config.yaml
init_std_o: 0.0
beta1: 0.95
final_lr_fraction: 0.0
MLP neurons of a small language model. Each row is named by its layer, matrix (gate and up: input weights) and neuron, and shows model dimensions 224-479. Each number is 128 + 32 x the weight over its row's rms, rounded and kept within 0 to 255. Numbers have three digits each. A neuron's up and down rows have the sign that makes its largest values positive.
After each neuron's rows, "fires after" lists the tokens most often just before its 100 highest values on Wikipedia text that the model never trained on.

L4.gate200:135061178154106140113131139127106094115103167136155146174115141118113156110095107106100122149093156078148120074147123154146179134154101121126155129097123091144131155144162098129112118195132122150066093127170071130096101148140117098147147133062056189129161108061146073145144081141119132107149184118171095119134085128101113118139094095177125121139189122225104139132118175094068088121118177119128086108124125166151130122101149103163169117147132125110121188126044099086103148131161090136135099167133139100142111126097138172116093131102088105146113136058125068151133126113097138137119163170057108167176179149139194115181141125218057142135036145122141055058127122170105157190114113144135088116133120089086136101104094116127145087100136158088176160098164165120128128133114117
L4.up200:143073179100081136108071100132130115125102152104145146181155111202113072120101128145138094176152108103139082122102139131074155071128127132099146125143127139099102125120153035116173156165147123124115166142127063113142196094143063162103170095104113152168182148120148119101106116107162127129115129160164146153137090112140132110085036150122151176110148185119128147103108119134128092079120140123138130176096168171100167139131187087163156129134113081120067178080098115054103175160157116146178121126090175160124090146129167148179154145130088099142140156090125108153092110148061116077115138137058103137113190131124099100113121061135083152159111091133134083088124086111077122114152155104127118161138131130152128143055128162132112078103127123083088101120117147116143179156144122
fires after: "\n"

L4.gate338:162111110091160139109112138121127146209181130094161049160139119137157156162087206142160116182182077100143153100151152127155126135146096095078182143123123103110183124142139164145074121132092177144117188127173105150138046129070118170106079138132079152133220110170145144157129141139060192078086173152092124127106105125142094184139072120095123138099158137105109145147137153088136185194177154115095090091142115108168178104097104154182127160096085104069101157083152158102155096106133091159136132165144082124175136100102191154112135125128105117157133121105101129116124094129061142119099115202134125090140090128104078079119182133124111064092092097104076163125101126163107137130117089116130162144105155130122100190086150091148130195084130135094127169201108109175095143105071102
L4.up338:149189113135135071119104150154127108172077090143086142127191131066087154122114149131114114160105125106110126080115157121164121112118154173139093164091111122122171143154202155154101133151112150132137173099093164193155139131115130189119164115116102179114124172139200117188063107164119161150110112144117201109087111119075089098117131121174121203127140140088145139133191171172158147126132044159141161107090115200110105117083111092156112159125123166182095103061096150148163136099104099144146156151112128121138079102096148113119132148145109184112145207152095102155106105159117138112143079174128094126119125124170121129162175163156100137124115108137093124161075089099143133181157151117090132142088153166125136129175130120062153129097144152094187100133159148140092154187116072
fires after: ",", " (", "1", " ", " also"

L4.gate378:162143199187098094160145165156092105111128134136133094069122089125110165103149162119192118117183138095139107148148136164142101119066160146075153063103075157142171111190161106164114093125069109124094123058144091125126130114149136122112164159105137201169142105108191147069130058104120097131157127181127084141096192114119149092214074124104176082162119150077154161143164123086104131075146061121140144150099172132107124115162167164110179189158177118111125170148147100100120163106081149068160125079062092122175145100095118122110160136126143184136136122094109135141070158099121141101103161084125109107127133118128148099117158182177184096100086138118114103124081072137104143112112128207177095178097175132152116131127098179141103110060111136115167099136135117173114151159136107
L4.up378:111162160114116137138135129124094186114133073151157094170113127126205128126184123111158149081120151129102134135163127163177165058132145098123129124096191156187181127145090114105114160061119100119102128142132054110136085152190127117102147168188144100157134145163090124154174111123130118150132098138135144096130180104179149126185092092101103140121084096104137135128122136162098162211157113093111142113128102169097134102131136110132160183103133032120117125100119078133099144137125142127184125115070062164124105142137140139154158150129149140134102103115147147137133163125136138122139087132155154120164174113135073165175132103143102089072087140066130139167113157156121177149054086151117147154087132162134121101073173147087143132100055154109125099117109185156119125123086083
fires after: ",", " as", ".", ";"

L4.gate218:076144163130149100142180110094068125143135059144148120124127133070140115126125137123180113149131125090097107078150184155173191081125129103124171146153138117147113164141142117133130107118134158162139153109171096171112139118116155113093139096104075115112134175146146169131094089152094164140136090141140141154171096122156156161136133178102155127096161144172116128128138135132089102072160065156133106128097204066140105134169180110153058087126103110069090106123159133139171140106121128160179052128137147144126148109129196092138162113097099155110070110121161075179122119134105149159169150116178107165219087120188140109162147094102084099150089135124182136153145158142128122149106124105096159160142122124124143152169148167166112157138180184158186213120140165074143160074123255
L4.up218:116074129137166116098127083166178126124163105140168175074134154059090111094089086139186186177155113121073150118116186170096121147148136194113114112185094169123109102119180119145113110175101125095173092141113086167149099169184107115121108135121065129099139161142150129108174114133137099161135097158092153111163113078143147084123139111111185134110128113143106128104100128088102126105120137109175114142113225084067133120121155080099110150129129137096098139086141142097125147138139166146171159112042129084105108116103144116151081188133111118148101134131156142130142182089169148147105120118165088120158079160175147139134130102138124106167098117137143156155119097175093108186124118134110107209119139114169153124127201116092065121167197152082166185134116116084095112148030115
fires after: " |", " on", "5", "4", ":"

L4.gate661:122074100172146135156090136116161132125126178127145071134165177126190151140131129096122140124163126101129137147119116099128145149163115227163130118132093046116169145132110139084121113129094117154103136145105157107115090170144117194028161115127181164181132075108119165063107104159127152158158144128120114142104071111114119114172071103135098093114151114133146081161161081086148150118137141120123135122109151103154083181095138152076147151160183084144062198083109133163143126108131136204121129130132116150098103132092145143162142102170131162154143117114070132079149116091148147147112141199072147143152132132153107108125015101115082140197136170084148137141125133096166149073072125138101133125134100132052130112087171125165137094104119127174132145100123111100099177125159128
L4.up661:085121106183118140090143103128149173129153125128132140147182140120112131181094121066118112082069173111135078137090128120123122166201151151138132165116087120137111145118083150109111112065090146120114085155134091126126112136101120212154135149135157145124116135075161065117105128108123136124133119115110125090111156122135119057083102125100072164178122135091122150109100088067089142177187069152139116104134103131107102149164130136089168117130142135104143138100106136076106151155184140091125169094085165205152093171088103142129060161123126101144150072117112137142145097154117132123098073093092176109165174102099087104087082058123155123172148155096113169157116118079143094130135081181144128081151093084094154132139117172127133118111135161147096154191130099119104129116095184
fires after: "0", "9", "–", "8"

L2.gate212:156169145166149131167091159131123157124146161140109170062165127128135089067084110161110116124124104125083078132128093128144056178126136103109147173126067117083176194083145108080134099156111077131113097122153127127102139143129090165161110146141160099140095129158088178161136231186099134155112125118142116103106127154152105109106128187143147142094128115083167119176113080086138146104151180102094114137094106135121103153141188165124154200136123166119133120145107159097119080208124140129125184154174213104154117099120142138101112077155111157132096160164042093144143146098071115166120139121145120126084143097175158156202115114159150105151125046120067125140175129116145128167118105154116091141104138109109164175132138158136050083115193112104123125166103090134147125080149145
L2.up212:098174135163143121141110131169160134139118133128129150121172146131219185122107112122101128105083152120144136143159092126109100109165027140088069100139085074074196138096119105139114098109131120151162107089138075137182121174099161097178114147157152136130101108126164104132184131172147116071139125100127131144111083176122070110123137126163061096168108139192134151127156136062128100083129135182076087190153148083157136137148125153133018152160214123188096132164130099084163159101183169105107143152145082101145139105117158109108155060114174126154148089148144162135140169144153120133131195150092139204063153126123080135092097137111128142107122139140145170202168170171147145093114106055149097119143134126130168138169191196149109165097123110143116132132142144111140107150163082
fires after: " |", " the"

L4.gate505:119113187171137145117081186087141131156106153130143148094146147189060094104196160147128099148048082195191148118153130102124165113178131123129198085081115150170097165139164071121091152125093153115074176122145170101133137178149153155105098152089142131121130118155148195115137063079078146034152155129120122144070102087147090137116090120151094095122154139120113153143142122163141078076107178120138127117125158172120115114089148154164133170147130104178086140123086136058145163113133227158116144159146099173098110169136083176156104196184122126120136134096129129130119113092080093139142172144145136111092164159145090115111129119137105132138115123091115180128147157105127155093142128198197097115156109164102135124147118101237143160146176148134096106113153125142165110102137080
L4.up505:127188128108132184133148185094141145168095139150121133097183155102120130156077176158106100119109173107133147080155155090133123121181134110103122137128082118141102044137109099085141133127125099181130142062154146049070116144183174164093129092184175203172099159094129148109148149097140116042060101158106154145100143129147181063064142142167125167089126132116197091094121112145133137162085097113124088133097058128162093155154154138120162180213094152135199187123137094125121085166131094160110125169099114110157109178154131165141161178137110135076148118151123113128158145120154147168121138066144152154137102139080104105111083120147163130137116151107148144163140151111129105203116114107147142117092122189110110078162150149136153114071124102094094099159143205102089094138097139
fires after: "0", "8", " In"

L4.gate295:099144150096164121093181190103101099124134154082203065178084166147187105102121168102147105115170188121123086142117165141174087100160137132114171079087132070175149161117075155203138141160156084154101169119175205120083127101068121160115097100111115167143114131114095141142132094105123166166175105113177138125068125169105108184089111116119101079072174126125053068127099091115136176144180144154111090182079123163124152134148088119190201109124171148138182137118161154128134147133142110139114078105159076113148134113194187102131142106117108125106126078120121138092133126164169128150122159151122111145122106157181138095135141182160125078146106082110145141112107104147148091148076080123151103124131112132118157123233126117152127105153128111150158134013133124086093144109130116
L4.up295:130197145119107123121120119100097125115102108144120123149083165108159149148122153109086124134151127154125158127139116047169111113124115070111156155164174111131083173132117100159088104174143167081107135172108119108087114083133136144120148141158139079093178126082139138073122136190121095115027066154150115128077118130151109119092122142165120166116123166182092105146189164114105131094139133155155144135103123144137132147121130154122178130152112154144169056162084148098102124149114108081161142144161135103124124123155138115202115177114138103149121180128142082182182157144130176104120084151102094167138111115106107137251122167153108099081164155154123068119106136126171101154141145131098142170148126167148143098127120058113055105133099103120112128095172126116127118144123171
fires after: "1", "2", "3", " under", "0"

L2.gate401:146090131154135135138192159112128176115142145091109134176132142123107129121166151057118117138081083166115145107121188144112171109124107144185129151111126138122110163124167107130123141107115130186129139109167119134122131148135156064100199129068122150120218137090112140161086110112110124068250158134239121192153089071102092122142121132176167118113222134153132120141145128117180110193124108133089072155115102130148131147085132101120147137119104180077149069099192118125233115097153109124111084127123206132109129123140165123186088069168086099121106157084162113137121110092106082129152161206119151180168104119208136118140157204137128127143053140087142158154107087167137174096140158166148085110114147122129136108167135150112147132097119154125156125102150167128183089121115113
L2.up401:133077120085101185141150153103081142185179085142153145108154157147109134094152149086097091159111141092117122119126149134076132148121181172137153111119051088153147119185131137109106102148139065133177134152163112135151151159203117052140168144233056137121112072103116157123100131110109114080103152114179085142109082107074134083115085110109177128125161124116127112123117126124142147181072128041117143205089115153117127135131145081085142244091138192071165099166120100176125205077117106139149135120161127117118136181168129172106098099122126121107143108062155156141049167149099041156141092155119119140137126126181148098063145167122103132129075196147143141124132091105134159101162172153090066132108161129130103153178111086161092124124109155130100093131127169159102090157123108
fires after: "0", "\n", "7", "6", "4"

L2.gate110:123105149139150137106123113105117138176136154124133157147139144151086098157109161112135142094088082197095168133119142154137179158115110078134136198141146143130119162182154104155141162111116111112135089133176092119033114136142123170061113168140084115126186132132130147162134148117135128151131120171161099127093160130081116139097142120130171076099148132089130110141112107084155135099182111142099136158058120119128119155122161138125144085121106159080135048122102135158122148147138140136124111119135157102139194152119122107183151109110121089090112141123109162108173099150114112156122155137206145149143153089113178086171149102144149067118114077119101120141073164140087139186142089172176084182074100174180162111147129099122121106162112119171120197148111103098176118140145186
L2.up110:131136126165155135060115122144117090153100129114056157116153084135135134142116124130158169057071100180183089073087186129058133119104102187161140141161116124076105160110090101065132128140175149114094063161136121112166096085167122174149166174123117182141113114128153130151135111162144123065129132145145170148173174090134125049106074091113115140108093110144168170072108086104130164159164078175130161074150097106157123076157107071109122153129149124166116122116114091106111089097154102130125121158115173100133163129069115071113101118174137120149175195099148138126145150124100143169102102137172125173130110140192105122131139159129097142119093203128105205098128116162160103122122115058103149134066137125157150157164101091119080137149101130119211151131111103173096128114120115
fires after: " |", " C"

L4.gate528:128137148193138116182202128126184098132083209128126109092072089061132123159168113066108115118145079186114143114122116089128181080147165170214124162074096101159167127130197144066126124088129123131121149139143143175110107169112148096122106204131108178183141165099142113118114174140065147122103118158076081152197092151142156102102131156143046094124126081138087141177102133115107139162136096132131132123159175076094119097190114091107121146177105127147148139067077158125143123104123159168127146150149111123115109133111127087127122123055139146082126089106049197120082052117106140148140138243143140158123121141146179114212123145113100125151100081152152145148130151168106131145125085183139146119105136172126156185126195116137166159163128143147122142132148120132135140164164134
L4.up528:124169141196135109169165189147159081078093180164136148163109142088123134083166137045139127109142106122146111100151115074075114136116108122182115188105165136074157181099203150143126111171125161111119123106159116088168134137054145088132157174135146185185134143074124126089097036169109077158125146152163094127083179166105103099150115110139096122164142100060138109141149136118098134128095156173181069124187069140111115114144123069089166150163127100171142085131090160132156106088124151139099161140107120083130125103137069091115130095147143152152046096150097149133133172156105138133108098165135095127152084107159165123123144168116164107132169111100103087137134135116123122113139094136078145029110103188138125144161139086070132165124108071135092149152113096076157098212150151
fires after: ",", " ft"

L4.gate437:127125073152127086179180115091096114130138160123116112130149077128136155092093068141093129101128056152146111105147112125129138192149128127149161104178128085086091163119089168092085134163143116123199178115157084113121102116106128088107169063138151107124119127140092141108111134176173121127167086141093135202170117098171194113142145110152101165165122137107113094093099135136103108113105110158127080090155109095122098097158139159136176149123103137087121074066122111098164147122160180101111080109032156050176164094127096162131097088087166144106078169131127106166121156052068199119089151165134117164115143177153127086130107110088118076140148168084130141144107141214130130105139112108132136181093119154127136127128135132106159131112112140169111114113175110173136060093138150
L4.up437:049083121138153152132182105119151088107192134125130141097203136135123147076094163198148206120156090169135132161084084055110157106178136074120159111061130161198157160055125114182191094123110076087138145169145165144113116189152118108108163118181160145159144165048159166144074083093159113119117131126102153103128177135105118065109137124088214139179120117068172126098133134125125111109133131125119143111145152153124152110120164151138098140124148092099125143088144130129148123083150149120156089166146149112118106159058113103165113156130122106141111154141131157148150147116111113162121122111135111079112103242182190104055160135098101113133192071115078099157108127147083084113129132131136157152124163160179165140146101151097122104075118062110118153118066072091145150154124148
fires after: "7", ",", "0", "6", "2", "9"

L4.gate112:102138161132152107158160131071110063081107129125109124150111119104074157115169131087139114130102157101123116132131140152193145152143106130109104149083189116143117147076145181117108132130116126113127192126139108140057127186071089165187126162100146195165155139082197128125124091129139119136166120165152185199124135171167159091107121132193150131189206178149092128192136152159163116109148080116092184098086168125140087156113161117137120186170114162122159152056163134149137131133148099081056141166107075077180146110114067153133187184131146138082164129109142126146170162094124160055141145180131090160154163177111100118165131160124112102161110090127061110118105132075098156204109138141116099188091106107132082091111181184117121149098074163102124105118125139050140116166166080
L4.up112:133108095108139155168087066107162104163100147156122138122161079124096138129148129159183094060064058175087137126172076057171125096141105086128118171146155063138121141126153165113091137113142103107125106165170125131071170133090125167167154156111124141132101114131109078133143149146105107090044185141129098174164150086098141100159102174165142163147129097147059186151169102156139187093113163114165087093104079145106067136116096123151188166172091101153140108131120127103081172176107140115071145153124163135132116113086105139192134115158126168126161122135143054183158139147170103120127139150149149111222150165092137135151120101175149119149134174120150083177125151105172151100121136140148121145131156176107117119147140192179156182107162145075104114138133078089124174108074130
fires after: ".", ",", "3", "\n"

L4.gate682:071178172172150095133091142182110124075136176118125124110058120111109110091113118127131069170146162114069134171149157213166106037168132142153062116116140085146085088133162075114137133134080088141104120103138119129143096146145155118105100113131103165130161140134173104122093125116099140160170127120186129155133166110086179103156120169114183126153134102105142126134142140104136151035145091133123084133119200145186101111152157157193108104081129146165146084143118083171129158151129093124096118169133115155128116131143121149109073174128108058150080110135114114158237060170211109094183098120139180132126131116158152090168110137102132134126124167145150100067105121096120153144147098123095162097092130126114115083141092103123127183102177100150123146160126175104168093127125149
L4.up682:110113160091112132133186157147124150132169123133165135120147140169141180096090140133071116107142167100155105124143145114083111116146138163182109095137098137109192177092113138229140059133155155116041092104100113189107088110129136090130112099148155117110130078159146185152058132096151111118145112137112151118185096136081092148128112069113195176103169118153167157144139035146143115192151107164182120148156111183154167167123131147136129111108115084101060119088165066161107153132164125147136141081112117160112120103123142171159169099105078113190053191160168131112112108200071162118161169143101089094095202184125111134153093167135177142092154128085163135125149170135164099127164148150140141160154080158143121180159102118060183123175103143114143136057186152098114134063166223
fires after: "\n", "{", "°", "-", " (", " \""

L4.gate672:102158151072139131114148150140139140114131021108177097078141184165195113116138094134181077173158194065159114092178084145150159082155130114154113134175140079132154166159117173102144107175145086140120205128136109129120126111161138133163128099122128117132172107155140150229060142144109109123147100130192156202159154147116153118156064143155132109077081139147053133158128132143111142149137157142086091139116118102123147151092139076218138100114084132119127086147117111104097090115115129157150109115156163159086138117077145150096101098154124120138131146095175079129113089109184095081117138100152124128182103189120154113113126176132152120143100141166175136102129093193121180079113121103167177098109148151097161142125127144134141113182135098139167176123152110100130129125117128
L4.up672:143158153136147130094141145135099105155134122148162133078168122115117137097092141178160107151220151099167167120139139089170190116165176073227128060147187147148123097197161113138146110138154111155168131121145142136143115148134126132130112073118069116115063166197156121099127138109117127158160090146132128177132145112108159160196153145134192136138134187159089199182138168111084115131166106109101074149127157155140117162157152134114152150116094083160106123182122127207122118121148121128130141120140152169084104135137067127077155145164078176137088078167142073061083095132101069147087097093118142182138090226126148094089146196196101169119134153146175123124180144163128148115099135155139139075070123138129175132199166113148131126163196146122136107080128070145159100172096110
fires after: "0", "5", "6", "9", "4", "1"

L4.gate502:168108135166115156069098100068082109153101110112134137158159153082139111113067184110076089125135137071116113096138118163177148191144126210089133135131123113093140108079080149130177151100132125141123102164116107115132141087119134120167182169134149107113134120101171132136091137125084119143127177145162173120193107109088140055093138151157063130102145191104118138076073157102105130086092143097144154175132135119130146131143074117084174155230121127122169132130154100143117155172142176106129108118177136134196145205151152133134098163191113203064149088149056158148104096154131106095132152142178098106156146064140128137137127125195154073165169111133128103089125083068116130116088116158160071151162119046092146089168171123092163122138143174053107100159070124096133149127160150
L4.up502:086112075156139163145101161144125169145144148155121160128166187073110125135174132045112161093112227113101125109087152070109118160101128167098096097145116183134107140108131094158125095114177149140076080145123230097138111142120086137141123149136120128140146164177114099113112192115138154083133108076085152091131087128149128106171105152126177101078128152129157059125149155093097156135092154137107146127118110149113114112122124154152201150154151199088161094085149098095187123123126104102144096105170240156126123120092121134161176105169126107134118106121113167145123081105068145184157103125149150134097194118123070190114165128149086149081068153129128141115114064170149106106170164117139141163067086110193129078158136115113095153153123158122124109115134094164134093125063171
fires after: "\n", " /"

L4.gate585:158162177111096139142117189138141133136152126192172128156120136105123137113114092143174033176143138095063119126151179116146127121144104173135194148144127098106124139136116133172121132165151168106112144188172087081077093127144103177107145169107111123153204163129142150125143111155104106156139080138136090156131120168090166116094082099140127090175098142081128094113144200089098185059148161141080162104101132110138160157150132122173189140091108127094198087150101056159118159108108040131110145138156142114138176160101150114077082133153085080120155101119139029203138109167141131095096100140125130179176136136075089171134156101136134101166102135155132157108076138146122091135163063183139128125092087123146143094105076135140149146154172082092155159123180117120205115138082136
L4.up585:189124120159098128131103108149166080118125110121143175112144144121073097112114103131188140110135099123085096150110158132130091084141107096161080186138182118121158138157129164169163154153137089151131097163130140068180107098150120144125060112160154107102107107147095104118164135135145121108115104151143155150174135125105132142159136105077177163177137151111129127102188097107108133102144139151096170097134177130166105129182153212127115018192117141112139116123166054170124153128144135112087107065143078151120138164120188131154096163122150099105109158148123121174116185195208131169106122105143127148114143127057160167111145132141067110124161152157127077094087163115120155103106110124112194153118094185132112183111140102152157130146163114085134134120101121144138198117099027
fires after: " "

L4.gate71:206148139161175092103115161182166136143125114146131134145111160019080147139100117097158124090115171086138153106122128191152149069119172117124108162141107178111091178113183111123108114115100161089146125109091125141107069076126130132119113124134151164128109118101134086145103134154105149129130141191161159091123127083120182143110164080121143193116134101140142141101083144133130139106186162116127163099104150115173135141114152134086178097135166169122129132094112125115170129075125119126119125195110162088194099127160167203065091169121083152144109126104160059168132114073078073151117109162193164135150155118147168107128118118150123102080124151110179077125072111131159074191113143163139105137167082183122179124081103118192135176057076113198137080164117142113086148129124133
L4.up71:156124128133140125107057091135139150180192112100108161164147184138093096135094116090117144147105182082113147154161115107132158138147094153076134146117134130093107125155155134139133111203147169086149141182095120103137132140113143164143083117106150141123092132116107127151109116057114110105146131110098119127173124145105095096069154091087172136154092160139151115136139143122153134151119129138098133053128168152125059142169085181132191152108152090163133141075171111171153135137161144093085099077156146132099067139175196158115108176119129113208126173121107159170116255077152078101149142137246123127168151122036089136094105147080034162140117146107139094079140095098166144105142116112102173126172116117162157120124109150150101135079185100131079061144093167139101151115103136
fires after: " |", " ", " ("

L4.gate382:020113140122143113106138183092150102132123118110181118099135112124112104226169141109137124134160171143134120035146145154125106156159160177167125127089147149154138146102160124120112166162137114133136122131191125167164105103128130184123140151105116165168214140155169122178073115134094161092149138110152128147102188122110127120162130141153128109111170149082170198111168157101112125128133081162123115130114125153186173204115120067112131141194109172120108145100114109139113135124114103134111111142096088204188131150080140138115101051126150088092131090094127155164110160127064169105154115137168082139155150105057093102076156152171156058113092056116094131073156115163112193109126124152143164137073111062141126168131105080131158143115135139115125190196118133077182125205150171
L4.up382:112103095104134056133101138054084091164165111108173110151122137154124080149123151099169171117131166075114118115126171110149165142167131137122166155119108130117148145085122107091096191094117166108121192078101099132166127090133115152114124109091128108181171144166138127138130030121107130148094092153112182108043170154178094152083143082128109110149175158099167145076133186176150111128137099140120145166138103092165159128116190147124104116188104087121077117110113108118102107111176111159167105153137183172100128107152100150130128088224129069102124170130136088144089171134105108090132112099177109108171140083113159148078184128154149070146104100117131142118138095129055079144174160124136116175101090071165165117065117135171148141136120083143147174138070163104203099149155183
fires after: "\n", ")", ",", " is", " a"

L4.gate328:163151149106130129110106075117171123077131140162114167141085110076161177134122113086181156116119166131094102082157127166127147138104134156127036187070169167099098133171106161123117186149107143130160137110207152177104083097119137146129112150119090146149114119143060105161060153217135134159109107150129171134141204122129124124118127105134164172096140187162160123151176157128094133116125137153117176138121107197158137126175137152093117111139156149083178037173129117113168079097103167126107088134148119116186098144105102082144152131122137131108115118169090127186150164104172136103129063181177104134111175108187124163142103170117134101108160128146102148110171126140136119080146013116124159063106136124122128079128109128173088101054087109154137143155118138100167117129163165
L4.up328:178164168076118128109036109159141170133195101112128135105126149152100193087159135113171162128078107148094082116123063134140106169133140147081162112159162094137087092157111166143125138107112164107150087094178058124133159094102122082137089122163162086095141061107130171140108151137147124167129143105105163064116122108196108126080188108133141147082106117136160088063080075127164146130168135098130170142129136122135164126110128146108105129084140133123191110139119101159109113132113112136150108157145124098167100132150167131146140151142087073105124155130124130187150119140112104146111154099110127123099096128102149123110114076122143152174184115116163144118177124127100094134141114108100176104181109161058115103133143137197149157106079153144151123159141106108156123166086053
fires after: " ", " |", " the", "1"

L4.gate70:163117129114190072131162150127149177126188115107074075187088130118122121095155185162162071114136204117211146114182129170102133096091099143088095156135149126118127119082124149149119133101092143135163133141160167142096149086144164095139138179139106119066118134109124171121061163136140174135164097157141180138136163116108232074157118127114117108136148172135116168102129135124096110096163115138084134136082104165158173132159078136129151125166119165121142046134196141123118091125131116140090066116183156086133155139122113122121117147158104052097118106098161131141178121086104144091087167132163143113152151114086123151122113173142134035127138095123215000120120136127117166170108104127179042095144127109135155089132132124202156196091122171159126094139134159107129098185130168
L4.up70:178138152201111175097118202132089133092166115106121148119116144181116144124186119096138135154126141126129138182142131148101194089156089081141161142068152147103177114148147168154089155075119136164120132139148120118081144137143139114133083145174179082152119053153087121143121161056173111122065135177089101119137090109169150147127129119131124117140148120131134096097091127157080143158123155114154130157108097120132176115103101178125157126115084146075162191205135158142072077141106198119111117063124145123154144099191060182136121119095097118159131170121124139174098080160167183101095179116078070140106120137124167167116145068147133143139158127085155163129114089129142168153080145080108168098139084140169117164192136090106183134091110115078063112131129168148105091132089142
fires after: " the", " The", " |", " this", "The", "ac"

L2.gate111:079150119092158133151136162130155138119131128099136085150110181116061099113137115030184115119088108062142100144126166182150145088123144120125143171155061146151092182101103180152129120141149106166159138163168140155164143162083145125117091141114113116108186151084076119166135204095152082142131102119201209155123135100058121139112100153159173110071113117177134055137093145107108133100187076106080187139087125128203183122142146159201127091149090136119140010105183114168149141102118167133089117171177156106180196103122103164174146104158148096083149110143118098134176128117145107076152100116163139145165087123136171146149117106163127056164111156127150107092146098153158153143132145171099149152129150089131169112140095140119146137099138153077096118145191110124143114167207145
L2.up111:119155123123127065157080143190099116117158112163106121126144119140113094166174135131108174129125101173150160133120096102088118085114056095137089101106092107173188142135136113155176207205203156099106113184161141231143097185153095106131067144163194118155120091057125145151146168103126139102124130092168135132164143126072085094073140097121135137158156121182106121131152081085126114099112109173126121117171135084129186142096142109091118129075137100112137132121193138108087137110116130102112099112138178061148116114096127165138086135077167155161062167060182151147119090149125060102138093155120119154140131131079122110113126088168190089139142060160139117095152146111172112129096119152086159153104171083100157110126127146086159070054116139107145169112145120206144119136055102
fires after: " |", "0", "1", "2", "4"

L4.gate244:160118134168200121157159096141144145125123166152132086084144133119143106151153091107110138120092117114106096129122129112079237118099075148095104110074162151152141179123217097038161156122119158207206086139177078140116121182118149155035132135156111138163132134134097062109185084108108144147104166070110169123135145136092167052165128185132116113117165096134146052084109180136077137059134127146108131151146162100098095181123105124189132170098115113131138110107138140114143098146155122175108089147147148164147139119104163117092097098124090146136113055130086105180179102117122123144095093170065132163140145178126169130160108085109117086124045060132142166128117103144124178105105152139135141133126102079095107123132110110117165144142188135149129101147149184144090090162144196
L4.up244:100064144127116144070126174141136129102170118129155137139168075101142127116144169130169138087134125111131094148142072117123150061113174173178094126103109105134140124163148101144154123124147120082168102104114095160204155089173109117119080090130048176185122119146169186092131135152081096142171099225122097115172123155126085098124142109095157068080155059150123095091122098184073140095111081159129110155109141119141103186154143124155036109107103173162147125119201133129195121155083155124154106154075127137144065149157104074145181197139099150105160140102108142082179082163150107125093153102144099139136147113092087134131191160106120066124098118158124119139146117153174099046173114156072139083149149133105128168107126125129100106077086114119136137084126132194126149088143142
fires after: " on", "On", " On", " |", " sc", " B"

L2.gate164:106080145198100154116118130108109115137193188098117121046199090127127127100132175183119133172112149107169126093115161181082101099134099122181109133115135124138159126156157141146139130119125128109105050111136078129132134174097153135094184123110077041104118125123168065060129117081126124158123114145113146179174179089130142108136130170132181119145136139116109193145134137112045119148087059145120122123109141135131123133098157081131160100145086138105124180120072105096101148115149103188124112079077113099214122134053116134161105135154094118129149120127095161155161130108125189104144036193163123120156163188147133117127121121145175133125142073195080147057113163111109144131144119083116146108144181106153164181139124133041120151096164152148151089127149149134135108155174128
L2.up164:137116111061132111142172113189124124106121118191132104163076102170087080176117136105193122133159132115149123080147110132086106089123061079136141186153057154105094114123093129109113077145089105129079144108163131178145136111153101175145088134148125124110113101173144167108082128168145098126112131123141182168092110121111094175084066141122118112152159142065100103093110163080147136156115132140095117174136069162103163137161136155171075107182153209123114128000117146154135125122134100090206113089141200074150121115109174124187115117124131130129118061115104074148148098184149109124126129106117127167165112155125127103140124090192097127144136164115104236118165142140145097100099141130134164132132119160129190155153135159168064165190147135160124128127127122100125111102095157
fires after: " |", "\n", "|---|---|---|---|---|"

L4.gate315:135123136119119063127114083126099127168136120131155155165093158116077084107127168117086139111121124149119135098102126145119106137155151153096138098121185062130068089149106140091171070199116203115093139165157124164110126098106125199098106182171127099146122142118114111142142139189122153085122187147151132111109097097156079137128161065194062121114109089142120155100131146078131128126139136112095145156053181070148128151110156080157211156080105152088143108120120145187107137161141112151076107093224200152094148041112129118121154137108123144138157086078155150132225134073081065145130121162141131139124066120137110158123111111164159037110101146146164119151129117133154108114072128162167182129156164137084136097120142093174131166118143163077073127150140153127111131102122187
L4.up315:165149149136134206088121120160114124123174166106157089086135146144152111147110104128127118113154140143082101132114113120069136155126207105140169226131128156076100157134109118161116188070163128104113126122133122175066130122139100108166160134145163159056200091165083068146127102134169124096071083173141132131125077181144133176142132129161173110194152110106099162076126195131189189104122047181129105107101135134102114126082087118127133092162090138085108095168145111122093097093138079085129165112112102113142057077192057115140154092044119146098165158149122129160151126143149150092107170158117063108130138131101131108141142189159095149171149164093098102150184136167128128096137189088113120093132117189135133144134154098050145123129111121175174121095083074145133142107147088
fires after: "2", "4", "′", "°", "1", "3"